Weights of a small transformer language model.
Size: width 512, 4 heads of 128, vocabulary 40680.
Architecture: RMSNorm before each block, rotary positions, biases, tied embeddings.
Training: a variant of Muon for these matrices, 1043M tokens, 7958 steps.
MLP neurons of a small language model. Each row is named by its layer, matrix (gate and up: input weights; down: output weights) and neuron, and shows model dimensions 32-127. Each number is 128 + 32 x the weight over its row's rms, rounded and kept within 0 to 255. A neuron's up and down rows have the sign that makes its largest values positive.
A block is one neuron, or neurons of one layer that tend to fire together. After each block is what it responds to, as a language model described it from the Wikipedia text at the highest values.

L3.gate482 [107 179 152 122 146  91 138 123 201  86 142 113 138 126 113 126 125 143 113 101  89  93  99 131 122 134 147 115 107  86 145 136  83 133 155  97  98 105 166 124 157 116  77 135 157 164  87 116 169 127 152 116 143 192 141 202 107 105 126  87 113 125 121 172 120 160  65 146  98 117 143 161 120 139 145 165 131 108 131 180 113  96 150 109  87 142 112  87 167 171 103 109  90 116 169  53]
L3.up482 [100 159 121  87 144 152  98 163 133 101  93 145 126 117  90  99 131 151  85  99  63 148 127 102 109 134 176 162 178  97 122 129  87 100 153 117 192 190  50 120 103 114  74 108 118 159  84 126 146 117 111 155  46 136 175 121 188 131 187 162 122 132 105 104 128 160  99 175  91 124 100 127  97 194  91 139 107 146 111 118 137 153 106 155 157 188 142 127 165 183  88 115  74 151  88 149]
L3.down482 [130 117 119 110 114  79  74 134 155  57 112 107 141 105 132 135 168 155 130 196 184 155 150 135 157 153  72  87 125 136 173 122 164 119 137 167 138  75 163 149 136 117 190 139 127 106  94 147 162 126 170 136 152 132 140 136 128 134 122  97  72 198 153 114 148 134 134 149 177 155 145 172 137 164 132 118 159  52 120 105 145 121 172 174  88 136 124 168  41 116 164  97 179 183 171 164]
L3.gate1426 [140 178 177  85  69 131  84  88 149 104 158 120 162 133  56 119 118 153 134 136 120 108 115 139 142 178 165 175  72 113  99 156 132 135 180 155 146  81  90  89 160 188 127 124 123 104 169 103 131 176 133 121 103 116  93 177 122  75  97 120 150 182 185 111 117 129  87 148  96 110 135 191 141 115 106 123 125 119 123 130 139 122 147 158 181  99 139 139  69 108 108 156  58 153 134 156]
L3.up1426 [120 147 132 105 138 141 118 135 146 106 130 121 107 149 191 148 176  86 152 170  76 134 112 200 119 116 165 165 169 116 166 148 152 146 153 117 145 131 130 146 133 185 132  98  99  66 170 176 140 119 158 193  75  78  84 181 131 164 101  84  49 135 128 192 136 107 162 157 113 182 103 174 181  69 177 100 153 153 153 144  99  52 134 124  96 121 117 154 125 157  49 162 122 129 114 137]
L3.down1426 [127  72 125 105  92 131 136 158 141 123  97 143  88 111  93 181 135 206 123 121 175 103  91 116  90 193 133 129 120 134 128 170 158 138  86 136 101  92 115 172 110 164 121 160 148  94 202  95 164 148 149 127 147 151 103 194 126  89 130 173 119 124 163 133 196  84  98 137 120 134 141 125 134 120 155 127 122 102 166 122 118  45 129 140 138 142  88 121  95 154 121  76 127  87  81 133]
L3.gate1428 [102 192 156 171  85 106 104 129 126 125 160 139 142 154 128 134 175  94 101 143 113 112 187 116 126 116 134 187 162 115 145 140 152 114 104  93 138 117  95 168 141  94 122 130 169 107 115  92 157 180 196 154 160 146 101 151 120 101 142  90 110 152 165 185 124 143 120 126 164 135 180 156 119 143 138  98  96 149  83 140 146 114 202 122 129 164 137 143 140 187 100 120  74 159 163 136]
L3.up1428 [169 115 135 105  62  66 127  88 172  92 171 108 141 134 113 102 179  83 110 128 148 120 128 115 200 122 181  99 157 127 179 104 188 146 140 106 116 108  91 111 131 164 172 131  86 156 106  95 136 146 123 128 118 131  95 155 160 163 116  83  95 128 141 151 128 170 104 123 140 139  62 143 149 153 137 116  78  97 106 136 116  87 164 134 122 140 123 114 104 117 103 160 109 160 104 110]
L3.down1428 [ 94  96 197 114 169  95 161 101 122 107  84  92 207 105 130 133 113 158 149 145 157 101 121 120 136 174 126 155 178 171 127 143 126 158 140 152 155  86  54  96  88 139 165  84 161 111  68 103 151 156 122 130 204 132 101 135 124 161 112 107 112 152 156 129  52 113 113 119 162  79 190 171 100 126 112 163 133 156 147 135 124 103 129 131  99 133 150 156  36 190 148 105 104 127 150 148]
L3.gate1857 [ 97 114 166  79 110  85 105  65 184 112 175 138 133  97 139 154 106 100 156 131  98 173 117 167 114 151 142 141 169 134 183 133 134 129 104 108 110 133 120 133 162 125 163 111 135 112 136 134 108 104 139 140 130 116 139 128  56 106 142 126  58 126  92 215 150 119 108 177  75 197  84  47 132 120 181 102 132 152 126 136 171 127 157 131 114 119 138 201 106 128 123 148 155 145 133  95]
L3.up1857 [123 123 104 111 111 134 151  89 158 142 165 125 180 153  75  99 130 163 159  89  91 133 169 135 133 165 114 166 119  54 107 167 131 143  34 162  71 151 161 134 124 111  72 168 137 164 195 196 151 137 137 120 116 180  81 175  77 137 136 149 100 121 129  94 176 128 108 180  86 148  99 116 112 117  99 141 142 159 143 168 164  85 152 129 175 115 137 117 114 105  46 106 136 161 135 120]
L3.down1857 [154 110 137  45  98 156 156 117 132 149 128  87 155 119 182  92 102 132 121 139 198 147 124  89 119 125 146 101 209 101 165 168 131  79 137  53 194 173  83 159 131 110 162 113 156  40 147 137 116 125 134 158  70  73 173 192 142 105 139 102 136  89 105 114  95 166  99 112 149 133 151 117 193  73  45 101 107  71  65 120 131 155 131  71  68 177 135 148 106 157 121 162 115 107 131 147]
Responds to: Verbs and following prepositions in biographical narrative sentences that report appointments, awards or qualification, such as named, joined, qualify for.

L3.gate142 [171  87 112 145 181 133 177 148 156 145 158 147  88 186 123 140 180 126 177 165 112  75 137 133 177 135 125  78 150 120 170  96 209 108 186 160 163 129 166 171 117 137 135 123 112 179 108 152 123 131  97 141 103 174 187 130 130 150 126  69 104 135 112 111 104 183 122 185 105 146  60 173 178 150 101 147 108 118 145  99 136  99 127 106 101  98  93  82 143 161 101 157 123 113 132  87]
L3.up142 [150  77 121 145 117 216 178 157  72 135 198  92 176 110 146 154 107 179 122  89 106 128  97 131 135 122 204 173 107 115 140 129 127 140  98 135 158 118 194 155 110 136 111 130  41 134 141 164 135  93 137 176  98 130 152  99 120  96 189 141 104 149 115  64  68 150  86  90  99 122  75  95 131  83 107 123 132 159  95 149 167 136  56 118 129 138 169 122 134  76 182 130 174  87 113  82]
L3.down142 [114 145 152  96 170 113  98 110 159  68 111 121 190 107  66 147 177 119  59 121 125 114 115  97 138 169  73 135 137 164  92  39 127 119 148 149  76 141 133 167 148 130 144 128 108 144 103 113 103 174 110 186 123 155 141 119 171 140 130  93 135  81 150 136 154 120  83 146 140 162  99 123 155 152  94 109 112 137 146  91 141 176 180 117  93 110 122  82  88 196 122 146  60 115 123  94]
L3.gate402 [110 122  92 161 124 152 137 120 169 118 165 124 129 136 156 164 117 188 156 122 117 144 142 108 112 119 138 109 114 167 136 118  77 119 105 161  89 148 190 180 126 154 180 128  92 167 121 164 127 144 171 156 105 119 194  87  89 188  94 125 147 194 124 113  95 141 144 182 110 126  55 104 174 150 128 153 127 130 184 152 115 128 106 134 156 150 150  99  78  96  88 127 192  76  74 138]
L3.up402 [169  74 122 143  99  72 157 152  81 107 139 112 125 149  74 164  91 135 154  79  79 159 167 116 119 149 121 144 153 123 156 129 112 132  75 140  91 161 165 112 147 200 133 166 152 190 176 115 120 136 156 129 103 174 109 142 108 106 139 121  71  89 165 140 152 175 133 100  83 197 126 136 159 117  92  91 138  75 141 149 136 107 166  82  66 120 107 126 151 134 145  75 146 115  98  89]
L3.down402 [137 129 131 124  89 104  93 111 159 122 109 120 203 153 142 130 228 126  99 103 123 148 111 136 115  95 147  93 135 152  78  86  67 126 189 174  99  84  77 143 152 142 105  89 154 145 112 146 154 102 169 142  85 108 180 120  88 202  84 105 113  79 162 103 133 141 149 122 148  60 126 139 120 106 154 189 132 135 152 204 135 173 142 144 138 140 106 142 138 109 156 178 176 173 133  93]
L3.gate575 [ 68 152  96 133 108 102 124 138 127 102 143 122 115  79 182 146 152 137 101  75 122 147  88 111 114 122 128 151 118 196 125 179 164 128 106 142 154  89 119  84 130 145 144 207 123 165 117  75 134 101 178  82 126 107 134 153 126  96 143 124 198 134 162 167  56 141 112 119 106 148 107 150  67 162 164 139 136 109 132  66 146 162 159 118 144 144 147 130 135 152 123 165  89 115  98 134]
L3.up575 [107 103 155 167 171 131 180 170 113  95 183 123 118  97 168 171  85 105  98 122 114 158  97  68 167 123 127 119  68 143 141  93  65 137 121 136 134 142  81  99 177 190  60  92 178 206 152 153  91 119 110  92 173 127 111 159 125  46 123  88 158 163  78  78 122  93 188 154 101 122  87 138  98 114  89 147 155 143 113 114 161  98 137 173 118 151 112 107  94 131 148  98 113  63  79  91]
L3.down575 [149  79  73 112  91  93 131  59  90 162  79 118 150 119 107 153 108 153 157 109 138 115 146 128 149 188 115 101 132 138 112 100 168 104 123 114 137 133 114 164 155  54 179 147 112  80  77 117 157  69 138 105 128 133 155 117 143 196 163 121 126  88 128 141 114 140 125 132 149 140 112 138 181 116 131  85 168 166 189 110  74 136  81 100 113 133 154 141 103 128 148 170 116 119 132 151]
L3.gate638 [127 161 140 156 140 200 203 123 158 109 140 111  32 121 123  99 150 120 125  99 112 154 152 155 130 152 129 157 110  89 145 135 113  54 137 183 107 156 162 138 122 131 108 116  81 123 121 163 111 136 120 150 145  76 173 128 187 153 120 152 106 148 145 124 169 157 136 113  81  90  74 145 142 132  88 104 102 145 143 124 165 126 124  99 101 146 160 106 157 127 125 208 105 150 133 104]
L3.up638 [110 158  96 127 176  93 141 105 142 160 136 129 131 165 122 129 102  97  90  89 122  90 121 165 193 192  83 189 135  99 158 107 151 133 205 145 113 142 128 168 138 114 134 119  93  80  92 143 183 110 104 137 103 130 162  87 128 174 125 150 138 160 128 120 123 121 136 149 156  82 108 113 161  78 107 177 113 121 103 131 128 127 123 105 101 180 129  96  92 124 138 110 125  97 144 111]
L3.down638 [ 78 107 169 105 175 141 169 163 127  94 100 114 166 153 150 142 120 102 116 150 131 127 149 144 141  93 152  65 128 159 113 130 119 121 109 173 126  94 122 103 143 116 137 133 114 179 161 143 133 105 125 122 158 141 162 107 119 127 143  71 121  14 155 144 117 104 125  93 109 146 106 129 155  91  91 112  68 174  81 189 125 143 114 146 148 153 126 145 129 137 147 190 118 123  98 122]
Responds to: Noun-phrase openers such as a, each, every, any, some, no, often starting a sentence, e.g. "Each year", "Every team", "A drum".

L4.gate733 [106 176  99 153 153 116 119  81 105 123 155 130 105 127 120 128 119 185 131 104 101 159 126 139 157 144  77 103  70 133 148 164 193 115 132 163 160 122 188 170  76 124 104 164  98  91 139 133 150 138 159 179 101 160 152 116 164 155  84 153 159 133 107 113 104  96 128 120 102 120 127 200 134  90  83 149 158 170 117 180 174 144 173 101  75 130 123 123 127  98 144 143 130 135 167 107]
L4.up733 [167 130 163  92  65 149 138  67 133  69 185 130 115 150 117 164  62 125 119 161 142 175  75 134  83 147 145 169 101 110 135 144 171 128 143 104 116 174 106 129 194  65  76 127 155 172 141 115  65 142 165 115 112 149 141  77 146 145 207 148 129 205  94 119 135 170  81 135 144 141  98  83 135 122 104  84 115 114 118 113  86 125  65 188 109 137 132  97 107  95 159 161 144 102 106 131]
L4.down733 [113 147 125 106 105 102 109 119 117 119  76 115 147 108 117 128 147  96 123 124 152 104 116 137 135 143 149  62 164 112 145  72  65 121 100 144 149  98 141  76 104 174  75  89 127 111 126 181 123 141 173 160 147 104  79 141 101 122  88  78 116  70 210 156 132 101 142 151 146 107 138 142 170 137 123 159 142 142 119 171 180 140 145 177 150  81 109 146 163 134  76  96  80 108 136 103]
L4.gate1538 [151  85 145 123 106 131 179 143 188 130 199 122 165 153 163 133 101  45 167 113 102 138 106  94 126 116 109 116 119 127 129 101 125 122 109 226  89 111 149 162 141 112 151  90 126 186  93 241 120  94 157 171 145 113 113 126 126 150 135 167 135 170 106 140 124  95  75 138 174 136 112 136  79 164 151 179 151 125 133 100 162  79 147 177 156 134 113 110 156 152  78  44  87 112 147  77]
L4.up1538 [134 176  68 135 142 188 163 111 132 101 101 105  91  85  99 137 131 131 124  62 153 110 161 144  86 150 166 107 159 176 136 139 124 129 118 120 129  86 140 115 100 118 169 168 121 161 124 132 115 149 126 151 143 125 141 125 137  62 150 168 123 127 175 143 119 142  79 124 126 156 124 144 132 103 119 142 116 107 138  97  97  99 184 122 123 106 122 168 137 128  82 158 155 122 111 138]
L4.down1538 [171 122 122 101 119 194  86 139 128 160 154 133 222 130 117 173 113  86  98 140 170  92 128 165 153 111 115 106 113 131 119  81  90 100 108  91 153 157  80 163  79 152  93 134 194  94 106 109 155  99 151 173 103 109  87 171 115 218 134 151 175  57 135 186 191 112 177 146 138 139 153 162 159  53  90 141 127 119  87 178 113 169 114 133 121 100  64  72 164 182 102 145 128 182  98 126]
L4.gate1548 [140  97  94 139 153 121 158 160 103 125 151 128  70 153 109 160  96 136 100 101 128 130  66 115  55 166  99 101  95 119 111  96 133 118 166 140 146 139 138 147 134 165 139 148  90 117 123 107 128 123 209 159 146 164 223 120 139 172 146 130 154 154 161  70 101 123 170 130 158  82 112 148  91  53 103  93 169 130 166  28 160 114  79 109 191 115  81  89 139 140 127 105 161 126  45 115]
L4.up1548 [141 154 135 113 137 194 143 155 102 139 113 109 111 127 164 156 223 112 132 165 111  90 107  60 104  96 161 105 114 148 132 117 173 141 165 115 139 148 199 127 130 131 147 134 147 124 120 156 129 139 120 113 100  99 198 121 134 141 250 116 143 100  89 136 100 147  84  85 127 101  82 100 161 126 126 122  93 124 147  51 130 162 113 157 146 165 118 107 109  72 115 114 152 120  94 132]
L4.down1548 [134  83 154  84 172  90 112  92 142 171 138 107 161 154 117 138 111 129  98  89 137 163 197 167 146 136 120 126 183 186 108 175 143 134  96 113 157 136 133 141 125 120 110 108 176 118 122 117 105 103 118 168  86 143 120 132  94 147 128  73 101 143 149 106 202  92 139 159 125 171 123 140 133 184 103 122 122 176  63 205 103 100 159 156 144 136 126 100 119 193  89 159  91 107 177 132]
L4.gate1921 [127 161  84 150  87 139 128 135 129  99 205  94 116 122 119 132 118  93 169 107 174  80  84 139 147 112  95  83 146 153 140  95  98  76 173 132 176 114 164 139 144 149 125  86 100 157 136 109 134 109 201 209 162 125 163 141 126 155 132 184 144 166 221 178  96 136 141 142 162 114 136 142 155 105 125  92 120 162  95 129 145 152  61  97 162 184  90 104 163 155 139 163 138 119 161 110]
L4.up1921 [127 125 113 123 123  71  66  93  66 175 146 191 177 112 132  79 149 132  54  80  75  80 103 136 132 180 183 115 162 157 127 188 106 152 112 117 119 132 127 141 110 140  83 205 135 115 121 117 117 133  99  83 106  97 176  86 146 122 187 203 126 143  92  95 109 129 112 175  95 145 136 158 159 151 172 165 161 215 130 134 126  91 159 133 178 148 116 135  61 149 170 129 152 151  93 106]
L4.down1921 [147 144  98 115  97 136 135 187 126 116 121  66 105 166 136 150 114  80 153 193 149 110  75 113 131 103  97 124 156 138 146  87 223  86 160 182 102 120 155 146 134 129 167  66 151 103 170 120  90 117 185 188 145 113 125 107 180 125  46  60 113 139 181 177  98 132 107  86 180  88 107 165 142 104  84 131  65  97 158 109  86 161 125  77 121 133 155 109 158 110 156 108 115 140 130 123]
Responds to: The articles a and an, mostly right after a preposition or verb, opening a noun phrase: "in a season", "such an optimal", "of a mirror"; also one, each, single.

L6.gate1309 [144 187 129 166 134 168  87 162 101 123 135 141 137 133 111 131 176 130 126 115  59 128 162 139 123 123 116  85  82 179 108 126 175 150 194  99 106 118 144 136 213  73 166 159 180 203 102 172 154 114 144 119 117 130 128 109 139 178 135 148 110  73 158 160 178 164 120 112 111  74 132  90 164 140 113 130 120 158 163  86 203 110 146 141 116  96  74 149  90 181 141 120  53  88 133 159]
L6.up1309 [161 204 152 166  84 148  79 162 119 113  77 156  62 108 156  60 126  69  89  45 132 104 125  88 120 197 129 157 126 127 106  82 185 102 156  80 119 131 171 141 178 129 173 200 183 147 165 138 126 182 110 153 113 132 199 108 131 134 162 109  64 168 139 146  84 151 123 135 156 128 150 125 149 102 159 130 153  75 149 143 179 182 115 154  88 166 145 152 144 104 136 119 139 130 115 131]
L6.down1309 [142 165 129 159 141 120 151 102 174 163 133 137 109 168 126 166 108 105 106 105 118 130 191 140 158 203 139  95 171 145 124 110 195 100 180 114 122  81 169 131 189  80 128 180 128 131 148 132 110 109 103 104 138 117 119 194 192 222 117 101  68 169 142 158 113 127 153  73 131 131 146 154 130 144 184 147 119 129 137 116 131 131 109 118 125 144 118 190 138 195 183  86 151 143  95 180]
Responds to: Standalone "a" or "A" tokens, mostly indefinite articles after gaps or commas (a few, a decade), plus name-initial A and table cells.

L4.gate273 [ 88 152 229 177 119  87 149  80 157 127 130 131  57 174 112  97 114 175 124  64 100 108 116 127 151 135 115 156 169 140 147 139 117 155 134 131  70 131 148 144 182 160 123 191 110  46 143 104 139 133 113 127 170 157 130 104 145 151 119  84 111 160 123 143  97  71 192 142 119 113 141 126 124 105 129  71  98 137 117 130 134 107 190 119  89 140  78 108 127  79 118 140 135 148 178 158]
L4.up273 [129 130 138 171 116 136  50 124 112 169 124 145 126  88 135 179 143 146  99 129  70 125 105 132 156 140 154 101 141 165 183 121 148 127 130  96  97  55  86  53  77 125 144 108 124  85 167  73 158 173  78 138  92 162 105 137  72 111 195 133 132 129 136  53 159 128 162 186 122 141 134 128 199 114 118 137  88 162 142 136 134 125  94  99 116 148 140  36 148 133  99 130  97 136 181 145]
L4.down273 [101 172  75 156  94 153 151 121 124  68 176 171  82 158 118  62 115 117 115  81 147  99 119  81 131 111 165 139  91 114 148 175 143 172 169 131 110 158 139 156  89 125 105 137  93  87 123 119 154 104 142 132  29 146 149 114 137 144  59 160  93 155  93 121 119 130 179 116 114  97 146 105 138  85 141 118 192 137  71 141 198 136 155 111  91 177 140 116 150 165 150 182 117 113 195 147]
L4.gate406 [ 68 102 204 137 118 120 181 136 174 107 107 122 121 133 114 132  96 136  80 119 136 120  53 100 162 105 162 124 119 102  87 164 126 166  69  43 143 114 108 117 102 163 136 128 139  91 143 148  69 124 128 151 143 127 185 189 131 137 158 145 193 125 176 120 103 117 131  89 142 103 170 121 172 123 130  71 144 166  81 143 138  37 177  95  80  72  67 133 142 150 153 147 114 113 127 131]
L4.up406 [143 132 152 138 103 170 105 165 139 112 113 139  99 104 106 135 105 150 144 175  92 174 144 155 128 120 105 162 130 135 112 138 169 128  83 166 132 114  50  93 133 128 106 123 142 123 116 120  72 150 143 160 159 178  78  94  77 116 108  96  89 138 149 143 151  84 131 185 139 137 193 164 133 113 111 127 133 168 193 125 134 165 179 167 175 131 177 168 128 128 112 163  98 122 124 170]
L4.down406 [141 101 149 113 162 102 113  88 160 115 141  94  85 149 130 105 103 155  63 117 145  91  79 129 104 157 174 126 124  98 167 155  75 150 135  36 146  94 178 156 176 186  74 196 116  85 117 131 146 117  86 130 130 133 180 195 134 141 151 175 222 157 129 109 127 132 125 124 128 123 111  79 143 130 113  70 123 149 116 111 125 102 117  61  90 111  89  68 130 124  73  97 180 144 106  61]
L4.gate513 [205 122 131 118 112 118  93 133 180 116 120 131  91 140  91 107 169 111  59 150 138  69  75 102 159 148 146 149 149 161 139 125 152 181 112 158 164 166  88 161 121 153  87 144  66 100 128  85 174  99 137 170  70 122 127 204 133 102 177 101 100 104 124 184 130  63 151 185 150 147 108 151 125 121 152 154 112 126  95 126 132 130 139 153 125 120 145  70 136 177  92 109 107 156 129 112]
L4.up513 [162 129 141 157 115 217 140 173 107 185 113 204  72 112 126 109 109 116  81  73 153 103  43 145 131 131 164 111 176 171 130 126  83 178 164 126 125 141 142  69  75 141  93 158 109  69 124 192 164 123 141 179 101  93 129 149 116  74 146 107 145 138  74 128 146  83 119  99 141 189 160 112 114  99 107 119 120 145 139 151 106 122 131  93  48 166 132 108 196 142 127  88 115 129 109 121]
L4.down513 [173 121 149 144 168 102 115  85 124 139  90 217  78 131 138 117 125 183 121 128 108 136  89  94 176 190 182 146 197 127 169 167 159 124 131 142 131 153 125 197 111 180  76 141  93  82 121  69 181 131 159 171  76 234 114 100 123 123  84 170 110  90 155 210 142  95  94 132 124 132 135 105 134 126 134 106 140 134 146  93  78  93 175 115 124 110 149 149 112 133 107 137 134 141 112  90]
L4.gate1695 [115 150 148 125 126  48 120  75 116 134 129 159  95 155 135 134 100 111 122  69  89  72 134 129 144 114 147 153 177 109 137 108 121 142 150 201 121 143 145 171 133 156  93 151 130 101 106 165 158 121  96  99 158 166  96 156 156  78  63  82 142 146 127 141  97 108 119 135  97 126 179 134 131 135 143 104  95 121  77 120 120  44 144 111 103 192  89 128 161 156  86 139  65 151 154 111]
L4.up1695 [120 158 234 162 126 154 137 120 135 168 174  77 109 133 104  90  85 163 167 127 142  52 165 112 108 159 108 175 192 128  89 133 117 101 144 142 126  90 113 110  71 127 117 177 165 101 107 159 161 123 117 118 122  81 169 170 128 108 136 162 144 113 121 157  99 161 164 146 109 157 103 160 120 159 141 122  73 105 114 127 155  37 144 135 127 190  98 153 158 139 143 111 110  89 114 108]
L4.down1695 [ 38 152 138 124 138 169 123 133 137 140  95 133 103 175 161 131 157 105 170 174 166 117  90 100 152 149 196 129 142 149 189  73 155 151 146 126  69 127 184  87 115 153 106 108 129 114 140  78 204 110 125 123 119 125 140 131 128 137 120 149  55 162 154  91 127 137 123  92  86  75 164  94 147  87 122 147 144 171 130 134 152 101 144  83 113 188 176 149 109 128 146 142  63 148 147 156]
Responds to: Verbs and words in biographies introducing an honor, title or outcome, such as named, received, was inducted, earned, became, Order of.

L6.gate1862 [150 125 116 119 118 145 139 160 123 112 158 122 144 147 111 170 147 134 156  69 127 148 102 150 104 133 149 182 142 108  86 141 103 143 169 152 148  59 150 153 121 136 147 120 126 114 123  86 166 117 100 181 134 120 158 157 180  90  89 119 141 123 151 139 128  12 109 162  70  94 126 154 149  87  60 181 122 155 155 163 135 148 171 100 153 146 191 146 138  65  89 130 129 142 108 109]
L6.up1862 [172 172 139 124 115 183  84 131 149  72 105 154  53 176 166  94 163 146 159 135  74 220 144 179 114  93 138 129 129 133 196 152 137 164  93  85 101 132 153 122  99 122  71 164 201 130 159 100 148  94 164 103 165 106 106 156 169 158 122 135 129 141 139 132 158 105 138 125 176 164 147 170 111 124 102 124 138 159 155 117 112  90 144  97 146  99  40 219  89 149 113 157 109 132 108 107]
L6.down1862 [129 136  99 130 138 100  91 102 127 165 125 131 151 125 132 141 116 107 122  87 113 110 143 103 145 152 209 106 115 122 119 133 123 117  39 118 144 103 115 184 171 148 157  42  68 117 115  98 121 160  81  90  98 183 166 158 108  77 121 128 101 109  95 100 121 198  83  91 145 106 133 124 148 103 106  96 167 119 127 144 165 147 108 108  84 129 105  84 126 169 155 101 127 166 129 188]
Responds to: Verbs and linking words right after a person's name or pronoun in biographies that introduce a role, honor or achievement, as in served as, was named, won.